{
  "head_dim": 64,
  "vocab_size": 48673,
  "bias": "none",
  "tie_embeddings": false,
  "init_std_o": 0.0244,
  "lr": 0.0082,
  "beta1": 0.9,
  "final_lr_fraction": 0.0,
  "doc_mask": false
}
MLP neurons of a small language model. Each row is named by its layer, matrix (gate and up: input weights) and neuron, and shows model dimensions 528-623. Each number is 128 + 24 x the weight over its row's rms, rounded and kept within 0 to 255. Numbers have three digits each. A neuron's up and down rows have the sign that makes its largest values positive.
After each neuron's rows, "fires on" lists the tokens most often at its 100 highest values on Wikipedia text that the model never trained on.

L6.gate1019:125147134128120101154121134107112161119137148121130128144105140127108105092110107157128138150134186121092116093132083119138110104153125132164153124113155092120116092076081168115112100140099104155140135126126142165146093149114128172127120142131156139126154135119116158120127126132133164143
L6.up1019:143118181121126159130148155152140083134135078119150119115174132124109145081153149137150085087140101119099119103135148115126122124137117125173148127074148152074106091159115151104140136106123120150112109130123132128104150111139144151127128113113096119122104111155137174107090146126112119137
fires on: " |"

L7.gate303:141086135128159129094106116142161153148101081143114094142090153129121165140113108102129106096131113139107119125163126121128116098137145144122123109128147137159096165122135157147159113200116133147099153150126123142108137148143117088144124130119150088100162125121092140109183131131110181086
L7.up303:177094151156102095124130119122127144132124088125194104112125130150159128140130119090136120143148092114116122117162099113115125152129145150127129117107143132125096126107123119134102138152116140108153127143117122133114106105160141116133129156129120158087145167112131110110140147120100131143
fires on: "\n", " =="

L9.gate273:142114101141139191125107137137146139134139097129166114144152093151134179140123153125142135127154158170105147168139138116152119148140094176151097109126133136133113121138140098121167158151128138087116179148141104138125093160125083097102178159134131127094106126122128150120169152162100145165
L9.up273:133124128131143138132147099164081173143126144114082090102094145131113111120174136136150101112132130170138154137140140144128093130160165120116101082099164172126145140163121131086115157087110112158086132150140138144145152067099164138112139150158149120149181137129142130100169164141122142110
fires on: "|", " (born", " in", "\n", " League", " of"

L6.gate1592:127121138156140142139095138085149128154124194106133137108120135181186145137129102119114112160143134124072121134169102117123148175084134122130105111127090136144102122136171125180123108175117139134112132143126127105097103129127133137121094124136173130120111147108147086140115087162116104094
L6.up1592:160122143120120116124097165158119102112147127114118149118154115146140179126130112133100062146102126141118145131071134142190112109169107100117114116112110138117119159106173116122141109141160104131188103110135143157115113086103135132143131109116109118157128128148131131081149126113097098146
fires on: "-", "|", "3:", "\n", " |"

L6.gate1308:148096170119117112114122104140163133142092114100127150154112121119141167138127098093125090128107147119101134160177171138095114129158106161170140131153110140141144152103152136109131123118129111158116085130154128128166134140156176108109121115164150123133160124141111114089144097135112114132
L6.up1308:125143111135117183111157122131110117110142126152135117131098130138195132108140125098087120076158081120164122158156170101110085125143137151171094117155149099121141163113082152135091166109109114112208112147133095143159151095128141149129156124139139152103125102120110111098115140157121106175
fires on: " of", "it", " by", "ad"

L7.gate1193:133084177119128139138125106138139082102077153104145132117142101114109108149171120084167136101101136147105121120133096099120154146109148122107086133124113094093144132143164153145137140142131134104138127139133145097108144124100157131096093135095115133138132111170149103123126107104134179132
L7.up1193:133109126137100172132076151143104117101098134120082150128092122097123143145140116149150086117126130155124147142112106089114164156109135144167081140110161133149153143124135135096123159171165174148145087169129103137121165165172174125140136144128115152173121113129097104103163113101139148117
fires on: "\n", " head", "re"

L9.gate0:132132119101096094112112105163117119153160146102150123094128116172098117123130144109104133148137100122113132127120129168148096138130143139177122113168111182140157148186130128147171088128092085126120096105137152151182117153114169139124104134111108085125123097121177096134164101091145130091
L9.up0:054102092100108118126120136112146106118127139139138121107132112139117113132159142124100097116111101125160156133145085139115136099151128100103106104145137105134116135101152093082133082107143117138193115110150141133162124130133146159151131160109110130106115146117081123115097126124117132161
fires on: " of", " for", " to", " in", " during"

L6.gate1721:106122182154130111132122075101103146124140116108085160120170147108110101129155148109134132164133144087138140069128165131093141135109129117122153128145091128166104172143161145160125107112106074167074120162125128112138142084103139107158132104131156097117150119148109104122152141079152168156
L6.up1721:165155135140131139135144107138122112131138099105134107113110156095107129131126152160125146154147099059121126113099130148130167131118107126129114134135134131133152115135136141183063154124133105172066143143136153155142123123115142126151155134120155091086146120130148124137078136102134147156
fires on: " |", " international"

L6.gate638:144139124106116122087143109119086144104204155090107117123128114163105098122105101137127145141137102144157175095107121113139168149164118141139139171127094094100134143121160155119154116145134124183168126119139106162182113113170157141156120134160143104106130151126141166142104124119138145149
L6.up638:121134099135144170176129113110183128142158141112102141147065129136090136143162159128125125157170182106117111135099169118112159104131182134066086162144127095152114136143144079121092126120124164115139132178102138126102125150130080107151142122139144161139134090138127162133126113110096114123
fires on: " |", " to", " –", "ly", " -", "|"

L9.gate1649:141154143160111109147098115127119116092115098150103139116142131141101132126102099148172176140113133109140148127150202144101089132100104123146124141146126148151105116092173197149101128193111143108144150116095136120069076100115138143143129148114155113130158117139133119118123096116112131140
L9.up1649:133125167132133110103137134091165121092138174136161142112167139121138162139143194105137130137160076139117106123105163080132097117106098145091126116153109129114125097113118130099127165132180133151125094130111099121149109136134137141152112155098125114125153106108123108074109165149112115107
fires on: " |", " as", " and", "i", " should"

L6.gate1646:108078104146097149130122140197077088111137114070103130090086104142172156142071144125101117138137139132146173143130148168132179123124142166143102119121084123105126141108111145113106131104149106126132135133116121111139124138149138143137136116108201165119128116131149131110104107097133131119
L6.up1646:111081151149119155111127169145112114108153114092115152121133144130155167124104100137091129083150131140132138127101099133105179108140126153139110141103160101126137123156097125133123154128124120154118155153160116134152114164121148133132147148131171090151145140142085139113125099082143109087
fires on: "\n"

L7.gate172:140109142095124117109112124113116147112103121145106137137126112156082145125151083161118088116117130116118122116101117089136115143132135137103085123161127130121150168109137146128144100150113105115168123122145099132173119119134124107166136168144100144153097133079140117136115146111110125164
L7.up172:143113131153091107120152142128156120152131126125156152183128079122095124095157165145155121116163144099099117135114142100126144099158153114077095137135139154149154121158149136112161079159135114177167092165133161118096123093118124120120129173092154126139109141111101135107110136167166139101
fires on: " |", " is", " as", "\n"

L7.gate717:150119138129123116098125120104152155198134159117148130134121117120082113109094136128088119106132159132106091125127152146126109135103110118100059172132118133090104153109152100152125097167130137172120152110127151108167141085130082098115135084106104118135076158118131116151159113108084115102
L7.up717:106094159137144124105110113148100203102159115181132162101133114124126123114104126126093102168140099135133145132106092120156157131168088139097154122113100094176127122126105144161134156109154103116146117068106136123117127119137151136144104118130145141130129125128112128113138091128131118100
fires on: "-", " as", "|", " it"

L6.gate831:126133165145107152126141155120141109123143129122127117136125115149148127097116121124083133130153111105144129148140067148132139115095142170164119109157116140103074119099092153115144147164168100134094106089116132112140168151105167108128172127115128143100100138067110124146119132143108137095
L6.up831:155103135108149121174126135124104121164086129113118102158152112098112129068116154120126125108134104161117133106141140087121203137128092131151130092079111120091119142104134172119156110117088163141142145084109117170136070161111114162145127084114131154138139135060117163142112134157093123125
fires on: "-", " by", ".,", " final", " one"

L9.gate996:144093158108156127104125107139114169131127132166096128136139189120107138145144133137143142112151125138152088159131104157133120141160105102126128127117116162165132113127133149150122108162125131109131162142149114102135160120148121135144159159133091132166152135159146148133104157134134113114
L9.up996:130099106099150131112145152165172159116111145115156087137095105181132171164115153153133133122122115142140150108121070111064183137096158172093095154075118142131127129122112140116127099147140123118118051107106144121100092157101112120124167064149105128127136142147145109144137138108118121133
fires on: " |", " &", "ec"

L6.gate598:072104103131119148127111099139188119124126146112143159080130125117173162171134061111136174142121128169107156147068145160124137140118091109131107101142106125107105129137137164108128126169155108130181156096133062137188112126162156145076106106167109133168112123128113125096131137086081109095
L6.up598:116137109089115176122119111129128132122110133121143167124134142148134115121136179096139185124099089123191108149068124120158154106098140117130102160075111177082111121127176131126098158114127109132177094127134103133154075104115139151133176180160125138134153138111131147096075130113102158125
fires on: " is", "-", " |", "ast"

L6.gate72:156117170185118168133137148111172153123141118138162090145111148133093137115130195172099116133125126166133137105147143153167141100158146132157103182127096102124142136123157102129132111163164130122106114117132134159151113094131143129128136143118144146143164079139101168136107117121148114155
L6.up72:132100131138123139154108131140138135105099110100124101141138172084112130120113143164135108074109140124136126100108116097094118153194138083142134148145106109164140164112136107101108108165129085130097110144145173099147101095120133103119126148144126132118127118169129168155090147122088166116
fires on: " of", " for", " up", " a", "ly"

L6.gate1116:143116152178122117129146140129130139175110081181138151143124143153132133117051077105124073119162171158154096119158121131146094096101092104135121110142089130082117149144142175126114135127135145189142196107126149131138146101124077131138162145094128119126147122117125155151126096138103176143
L6.up1116:123118149096067152109088109093113102107160111124147123125123149134129170132138099134124133118150131168169137096132072089113202162135126111140141132144127143103114139073136131147126151089147131138132132140127095106145142158147152129106136141103140123099106120124163094131115136118131159141
fires on: "\n"

L7.gate429:155136169157126109088126176111149136137124122101094134142114121121124195117115102120119146095130077174117159149163145141119122114112118106097124147144091148116112126112101130142158143161127141110148123106133115113109139059113124111112153137136128085136129137146113132151164118119146109132
L7.up429:087119116092146105102131108101143158167163109160110147147083040143073130139127111129095134111124094107139138162141137123125109109103133140110110139136117161142101123141149108126135150130138115134101174150156155116129163066131145138122149166166150165117148139135146121108123092134209090075
fires on: " of", " in", " under", " part", " to"

L9.gate1377:146108127133141119093117134113137154092138114123160149109148133117089121135137125175141120093124103118120108151108163076160126128121146125117150110154154149092160142129138141126135128144117124159173122075125109156121081134111155145143127152149103171119157128176139185153156144115139111100
L9.up1377:166130086160109124129108148158142127139112145116166091148095151110167137124129148087115129123112090118127126095102205130128139097141104158112098153096153123064150120120180139115090118128126120118137130145130118138128077136142106121120141177154103160100122128096124131109072122151093116138
fires on: "\n", " |", " ="

L7.gate727:172108143099133062135119148149134100135094135136131159120103137128162107092119138125136140115102149144116116124129138119139128123111138139157120153131093090126153155117170152122157121155143101121105153088087148132108130136129113142113107139138131115144114117111130148127131150143117120115
L7.up727:121175121136072113141155088120151167087140110140120156154142157137162096135144108121169157123134098132145172122113138134132169155150148106132168114135110116139116141111140124138143169099118107119129135164095146119100139160134142124168105165131119171107097110139141100191143149105128112135
fires on: "\n", " |", " a", "D", "\n ", ":"

L6.gate1709:148107140117137159070099112120179180165123114126103110128119129155124142128112122088102118119080149140085130155127154147107152130123128094124108119107123124119137156157143162122102093167100111135094190097105116123103136117117118154111166092149086153140138084173131088135127100076133152141
L6.up1709:155123119128130082119119121105148128165130122181101115143186096186113097099104120158162139141131119135119177113120092137072095092127118079145151089142118138168126105105096140145143119077096148183150118141135116135160129090147113179158157154143128138166123094099137136132122119133161124101
fires on: " of", " for", " on", " in"

L6.gate587:104115152139108154107131121069149147105134099149120131141177150095132124133125107104136128102118158133111106116157158158160127128128160102123156144164107155115119125114116134142113112081132105137089107174131115129148146175114102098153149117109086115132093160139118157092098128131160121160
L6.up587:097130163148167168142102112175125138114076120180141117118145108090110107138135134143101140152113093116112152149176090104166097188132099135123171088170114113125133147169087156151164123121149121126091142123126093138145132140134125133167147129120089112121118150107125131107145098139147130147
fires on: "\n", " in", "im", "-", " his"

L6.gate105:130137132089136136162179109120135126130142104065166086104158131141099091105105165147129170168143168159119112091149145143160197104138111154143101133114108112132109144119138155170120089165096114117101169137082127138145111102143118126126102116112164151108146133149142149114097085116097122142
L6.up105:101104113128099143177126090102140113129095125096106112135119148112119091185164084110153082100133160087100151115109146129136127123121137152149107175124152129156122125080128158117099127140117177157091156156129137142168171102142166091163159134131104122072121146141111142148124092080107177145
fires on: " |"

L6.gate271:072109092145106084134146120103106129131137130138125150157102129157135139142073111155147140098081116121103126112130118099112095140120120132154153108107119081137100081123118129148141091157112150134123104149125142133145103122087125133094106119100127164125115152080133165085137092111108129144
L6.up271:142118117169133133100152110133171092126103143127134107115131122113128135142123145172113090090164105121131089159139132124094129178088092165124133136139116132135103107087126149130132115137074153111150119209130180119152169157122160098125158133120126132118154143114124140119101125115073099129
fires on: " |", "2", "4", "ip", " of"

L6.gate1473:105125128150094115160125111146175131186118130146109160121160132149082104147135111133141146162122097133110174113153139133124091125097137103077150136149154113134128122128149142114177116119108131178108075125135097122110123096138146093122112134108142136120132158118178149165172089083113104074
L6.up1473:145120143115131129117133142128102119166138115110125169099177115147088123151129120132138122163120096139095143132116160088145119177121141098143113100136190103129114100075113124109166100065133121161081107150102142158122126077087133149094152151141137093146122108151133113109146123132117136159
fires on: " |", " in", " at", " near"

L9.gate1639:125137180146145123108126117117123128104118146149108140114113123183087099163116117152163119144140096137101118145100116153112139103169154122145150122143092116161118175129134150118146152129120144108137148111123160106149087111146110114146123129138150148112100112153212149106132128150144104128
L9.up1639:144136124139096078181108149100147123152123084151114084126134126150095118164119123164125112110114144156149109138119116137095137105111113107134140134138089118142114109090139097130156130130147117102105131110150138081153087161118062128126119130131147130111165121124134084144117124137157128091
fires on: " to", " married", " with", " met", " against"

L6.gate1046:149124122150164130128084133094138166108150116115108143151115146097130109180138150127127151085104175151111136153188116127134136120136130145127130100108114133167141131109157125106094119110082079118125176140130140133117116111103131103118113113133149109110170111108129136133116116098146149111
L6.up1046:130102185120122119131117114128164130178134125159089148133105132147109129107155103106139178108131126073118140126146164149151132094165128120135154120138113129136138129114123101133163102148111120126109093126061097135157104094148140126123123126129133157184142135112106103155149126128105152147
fires on: " in", " |", " of", " on", " the"

L6.gate1156:134143128140151161070109047119187145127123124130121139145088129152138148169147142107089152114145095090128117119126097128121143068052145101163154140144149123146124110108093174100116149127115128105088118133125113079095121117112103143169150152091143116113119136163123115139151103127162112136
L6.up1156:136119166090130151112114141121170154163110089119130094087125127165135151161120108123118190144144144135128132073100129149097129121147205114082143144164150131112114117178090145122104138148138091118163150125178078148127154078194125147149181161116128100159092141099110148133126141120123116132
fires on: " of", " on", "-de", "ne", " at"

L9.gate1399:141126146154157092138116120180066144153162142137130107159121125144089136118095134179127158146134133137168094154143147169130144138125091160118117118125091143136130156143095177133160113120170118131140139105156098115111156118118140103127148127104116116137103116152078162102148161118129139133
L9.up1399:146096122161136126115153157161114145144139089105083098113123153152143140183105124135103141111116146133131168124103096127102114169133158135117124133109127118144175151147126148167117173139077107152130169171132109080115133139145168113096132116094128164130112140134110136157145077156095167119
fires on: "\n"

L6.gate893:088122148182137121140115130119129143100139101171130136146117108126142132112124121154101099146096176136130111103125127152141102128070110145088093107110126156123123117113122138129120155082137132100071138175131131142142104157117127129111171143171127088132139152165109127109123137127095124159
L6.up893:187116146167137135111109118178159144110156095127120153150155125135175135109127158109144165119134119171120131131173114105157118145086138145114113148139154142105160104140141113108114125111114102138096160137144131156090147105126116133131116119155157114106131112114124099159145129110185096097
fires on: "\n"

L7.gate1408:119118080105143137131109161106149141116151090150116147115156117092070204156093111140141109118114158127078148099121169135144120150157143143121128113124118104158151103116122156138091156141116126122149119094118132135128105141120137159124168130130105124139112105134111173160097137149142130159
L7.up1408:098146157126113192112146140117113155175118109115132161107125144107114128122132113111087081141146142136170118151099133101123132140113125137123130103149125144123137123160112160149172102102149143163078126145088146162140107105140136127101066161142146154114158152143101160114101102145144143134
fires on: " (born", "-", " in", " an", " is"

L9.gate84:161159145098104140137093107119133115135107123076083167130077115088147142105116106118111094152151105129128139140137134153151127148140112180131176108204071147110117089163087126136114096131154108165124169168159118133159127134165189122094100160166120116173128110130134159128125121092094125135
L9.up84:135110107129157139104140105117136133109141097126160164128131115155140095136084136111124129109111130152130111095153100114134157156133109165134174137126133104129138107160092120114110136144091107130112174141135105161140116103091132136141133140161127151130120130137138117169115148074099119100
fires on: " of", " in", " more", " something", "ad", " GB"

L9.gate1315:089155106137155107095130124104157116160086098085137118113094169101135118143123171147138153122139103148125102128116168132141137085115127138168173116160114122126170167169130122134140087095139140133140129134110131138109120120126133151096111141171118149141149107168169158103106135128108135097
L9.up1315:116183171108092089118100098095126151127094121109111141071104150109137131141142121144108112119137121131129134124110146098098143117102123105151145090159134161153101148157132147092126107161157104138104131124103104166134126117145117118131136103153130122104165181167105147156145116144104106135
fires on: " and", " for", " of", ";", " in"

L7.gate175:093132109148091130079120105173140121071116153108147120131123134103121121105110106107098095126095120112124081155116163147120153128093156150132151156183133116121137117144148130131079129158118160121092127149131123067166137098117154148140130164071128152132123132132148157086131164120151143156
L7.up175:132121174117126174108139136177085142094159129141121146174145141121100128142152126104163107123121107122085143173157130143125114171092127107132157098190150117121116144175120117110099161143114138166136114189168154127134125167105166130128122154100215162136127115165103130136106125101160128115
fires on: "\n", " Fig", " to", " of", "umbo"

L7.gate328:098124124139121103120119098115147134150191135121157141128134130108149131121145087134116107101121120138101145091146088137120121129152148097140115130125072153106110110122139148133135092142140101194122146179144139144100106139118128141124149172154115158112110131115148129130167090101164124114
L7.up328:104153129120140102094123137114165097158125163096105083124125089180127144129127065112106131136124148099142104138137110127103094137101108168116135134148112136133120132144083141111113148147114178161099126134132116124148144109125107140137067161120161137133133123111122156147142090131103164105
fires on: " |", "\n", " of", " to", "m"

L6.gate1399:127148120166103136156141117096099136130128122098137130115110159135125116125121070170132157147161152132124111163166138157136166121174131146149160134144096114117115142138126116076108134097172143088103110109080097127137103164133121175085098104182109114113131128159144137170091150154111132164
L6.up1399:165152155138130168144117115123138164144136157114175141068167186124129137138109121177143115139150125134084106101121127161112140112111140138106120156075142132127146162160126100106126138129092143143153112133118113139145136125114109212110127077182143158145148152140146159127089113170105114128
fires on: " and", " of", "ological", " economic", "istic", "ology"

L7.gate661:127114131153118113136126136134130122147123120112130131115104157113142125122101121112109138140120108062130117151182127104125120160112105135107155119149148094179167122135142182132144099123163155160143127150093138084100120099111104174107183194148169156101132179145134122111124083116110150124
L7.up661:033157144130124118095087087125104132106127124118122108149148150135141108119102136138099100132164120120116139145127127156139112159151085117155177122101115124155127143131091116104156105152170185123106149130138097078148131101113112145112072174185125135154110106129116150167113113175118159150
fires on: " and", " to", " -", " &", " it", " |"

L9.gate1388:183113063090137144149111126170080130155078133103150102117121134149113126168130154149113134124130139155156102129159128121115149103136135171086114161096129130140108094143112140115119162133088125138122150092162128164140078110129110130114127166114158168118157108130132135116152101095131123104
L9.up1388:117089112090099132149127147140068123124111121128152123121128150119125107163140140146156141117122098157155126114144111128086128123135107138124085173137166117160144139130120140116176136103064134172117149104156106134122139132130128153062126168134129132129144131125135117108149155126161144136
fires on: "\n"

L6.gate700:095102150143161161137151112160178137115169109124142141078115146162100139110144131143164150101115134114121098130163095124142126139160163116141132153098133102111129094148088145114119091120145130076139151157142131121169104128103133119144094110157129127120122121104148158148114118139125137143
L6.up700:092143116121162136119161111146117118101142143091174142139100077150124157143133138142140145125148148140129137153099071128067143159153150114136127147126114093106131148138135153166137112130150154095139070144159108163140140127152111095134110113160124136147159161130162164117162123148118138109
fires on: " |", "|", ":"

L6.gate109:133137087130152138127117138132146130118135111124164117138118128187091106163138109133114120131125126138123122156107124119071178141125162110160112108111097083097123090112127149126089132173104135139156126141145148075112128102166117133113147137108163116103115130094135141129139112130117136118
L6.up109:117152113107131117150127139147087126106119164117138123109139099137098127158109141110092112158144136126087121158122109099090107119152117121118111121128121098144131087156166120128128093140124104089157091120153117133084081129119116126140126129118175096127130141082126122117147136133103120113
fires on: "\n", " |", "|"

L7.gate742:142117101127108113121124108141125156153134121122156099133118131131195095135145161080088130159123135157161145139111118133150105104116134138163164193146110104120157078114088154140134115125116132151143116114158090115134136085109115127133123136161127089125174127110130126115140118141127145139
L7.up742:130144148106083144097139136073119135126127129126129109146200103131165115102124147127124128115086075169130129126076162130126088138125158117131142164123095129149093105156112120085142138094144162126125120203178163146124110123140174127181111172121109116130105149148156150128152145130089165119
fires on: " as", " on", " of", " to", " role"

L9.gate1621:150138125136128107152133128138129117133185160105155079101116154153097130125112108119132097126161165092107149160152155175162145087098139094124174091113141162164100102098140145159167142133090117136142094090171130119109097096115123157106075092085134110131140108151128164128168110134090060146
L9.up1621:130097080141106089160113181145168134113151134086122113132078152112195142143132078109124149123094100127117110082138139143132142090117112127140169116131154119124129129110193145108126130132121170123124177161132125115126153082128088120152066095134126105118072127130147127128147128126164120145
fires on: " and", " Marine", " |", " digital", " No;", " of"

L9.gate601:138114098123101139136148105041122121150112117087126142161161156113140129134101148158141105132120175113120097115100151096122144125106112117108134111157127111094058084068128117167145120161100113158112128089121083107130137118126102108139156088124095168109116109087115146130128157141148130128
L9.up601:069124146122118145138115099134126182100121123137128104129137166122159096131146125066147141119140128104120147123144170136087099123133088107114129150176153145092088125092129137146138098141110125113122129129132144102146144105132155155115166132115124131102167126189150127111114119155118150077
fires on: "\n", "|", " |", " of", " to", "-"

L6.gate1360:160137116102082132092121122144116112102157157093145135128133140085111095118152135123192118154120136096170113148103147130153094147083129155149127132134157130129156118101113111105155135110138142112121131132133150124109143114138139108084094134146133146131129118181130113143195114128131145130
L6.up1360:140136157163144127109146127142081110153141128148143123138123154090116108144147147086118104112075140142163135114141132080120132123141070109119154132141157114106110165128161111119119124137140152109158123147106107124105142076129125129162092142090130098125168155103154088110132069159119109178
fires on: " |", " No.", "most", " home", " late"

L6.gate76:115138133099117122136164129092095116161148112129128133107137118128113099101120093201166133138146156204086143121120122129068101159116086145119151113115138151092173080136125104117109117125096115154137117138158145145141153144140085142101139111112134141148135123124118176149146114138137146123
L6.up76:146152133112096116140130100113145117132117128182137169124082143110117149104137153119098121143149115140112113120134141083143102159090117110127120091131094136078136093143129111122154099133094097096176118154128201101142144068075132111119142100141089131121096122130147154128093106118104102139
fires on: " |", " 1;", " 1", " Division", " 2"

L7.gate1224:159114081145114131115143101088149122161142132103106117151153145110129141115099085128152131145103129152111155139164112133146125059131139132147138089112137136139128130142126168132118091134089145165128122096145102117127130114078125135056140144122147153152106170154153150122096118133156149138
L7.up1224:119129126106128135158115111105149134129150122110137151118142115147147125129095095112174121123138133169114127125174111139138138042099171139127169102120142127150130123117148147133088135143128142143161082087159104120117163139078098116058162129126143159152115172160145143111075137164155124122
fires on: " |", " and", " of"

L6.gate22:134136135143108122127152126164076141118130148119165126154130121104110096179150145164114123203146112150151115094167139123131080159107162171117108127138120060109158123114131141128127142146099164097132131162175122137139124095110119117134108104105116133171120154089115131124164138156124134131
L6.up22:190105161115143129093144113125088156122173133106147091142144144119128136130134137093120121092098115143112161118155103100134127131125119115135139127090147132124101132112113131117085114133134125135176137174106108114137139090154146131093129127127108130101141166145134104120120157137113120141
fires on: "-", "=", "os", "\n", " Hiroshi"

L9.gate641:151127131097110164101144093129120128127129148114149166114113091133103130142105131176154133171149116113119115108131174151099124127106134136112104127125105109143084103124121139140143106124111122147076118107125139090080130171182121100127050155126137119095172111155121125115144109110137122119
L9.up641:183138169140106095134171152110135100102147123081119154135136132136155148157174109128113121179124132119106141139122123140158152179128134142090121142132117133125150087127109094122133156135143128141076104126109123147101119112113151141120146116109136103156126098121132133109109132131131160132
fires on: " |", " -", "|"

L6.gate919:153140174080132139083140114121126139101104138133147125128116112163120119153124113127087134094128153143141112123126100122101130164114145130112144089144113160147159106090152143134115111183131133132111098158123150092123121174147124122162160133098132120105146128127118138106094114121118148126
L6.up919:148140152146109142132103081123138105063098146152137163169113105125120160168135111106133095100150147103124129148110101210145130158108168147107130107108094118136140178158141109159141099165129154126133134120123091136132122104104126125110075118149136106125132146124165100078141138073103107077
fires on: " |", "-", ";", "|"

L9.gate313:110129102167195133130117112115143098125126165154141157122086147169113129092152116118125143134112131106114124152141091150169184136119126165108125130126106125146113137130150128134170117145113148106094115145109127090134130149133128090138120134141136090095142115157103156143146139154139120108
L9.up313:156162131172088108154152084130158110132144133120121105129101084141136109095138117141137100128150125090114135094138133141129189114125130120108142122127093118177119116133126124146146102109100153132087081137121107086146104105155134141153174099144184133103160095126125120134133125118159129132
fires on: " |"

L6.gate1290:100128123151172086109137121097101149107119119154139115134124170107144119135148166113125145131122105163078153092109157150119149106117111130172130147077082105133135116154094123105115122178150116131120081145131144141143102120109155143126124156149148077160150110128120162170159148160127168162
L6.up1290:121150144141106144109165137129147135116106124149152169114139161132141113088142143143106140141121119186093145126180137145119095093131169138091142132150102127145174143136140137148181118121145105103119115138144139165111141102137177110160128107118156120143132128169114083141112129140080201109
fires on: " on", " and", " about", " to", " of", " for"

L9.gate1270:119147119128103137109150130108151122132091121119166126090126106141141146126162118102046110119152111149112138109136142122134135090111113141137142136160122126084138123159157119153130097122127101152164152099125126153140110122088107119136137124105126106179128138136182136122151153122152093127
L9.up1270:106097124138122157139160151102127134127143085127101155148140123116145132098128088126118133112116109105118139149155118151171160142153140127103110140126130129101103076109073085089138140120119105134075128124148138149147147134134146131152155148153151125104124141134101133133091139133155116074
fires on: " He", "\n", " she", " he", " She", "He"

L6.gate1390:129145115119114076123106138131180156143100107097100128095118146105098153127171112122147133089144146155170119110111121106125128137123152161097142094148118149115149141150135116099123135162106106111145156147136134144102150164150159128161104142145074153088133081092145125117125172120110184113
L6.up1390:128181163096118171122138136155119098094128143162147114136115154132101165093141110116116119116100150159136132176126134115142143104134172137148136164110158150118149141163138123094118125132159134158111142129126140147120064139123105127158078111096076154108104117101139118129078128123109122112
fires on: "a", "ar", "i", " |", "es", "our"

L7.gate801:129087138132108142149144109137082097099118091116099116120129156167127115085156117132141107156154115163137125135146123146108158133157105122064181122150119089091094134128151129153111135146122153120108105143103147108170122097158126125126124131128124185109153122138103139157114131175119112094
L7.up801:160131121180135115168137130143170139149160109142104103129085094123068131157146137185123103132132132109110084141166118124172121150123162115114094116059148102093114111118117095109159101171085148076159094141151147132114108121167112140112133122141138118137150124093112128139154102109180160142
fires on: " to", " of", " by", " use", " with"

L6.gate555:095117094113115097104089160157159139106127178155171122122137148139118124153100093155151091126112108119160097078084066161113109093143117140111103133164143098129143158112089130132092129117107096180157115152150140157163092113132158143101161170130126139109173164101121125149160120150137144118
L6.up555:111134125108078147145100142151152124127120149093138140105129140131150126117110111125149098095127126140157115082089077161116099126143150122095119123181119121152111159144110138121079092107095124149137130118174165152157128142135141149128112146093165138094128144114082129128130132145096090125
fires on: " ", ".", "s.", " during", " in"

L7.gate1370:108159135131115114148149158171145117151106112115091108109135129134178104111131095091110099109119149105114152114120118163134129135132134093161086113141122114110096120085082176168116114130136126103080088125126124148072109169092114118112094105121145187112110140101155122104128146141099132096
L7.up1370:138114147133110137151093111170114121174164172101100106156160102140168090147131142131117139116112128156120114122105137090107150163110114117086067134126100090134088098135119071139139153166129132132120138132129146096148148106136113149095139147131137128085142165110131136126091153137065102111
fires on: "-", " as", " by", " like", " of"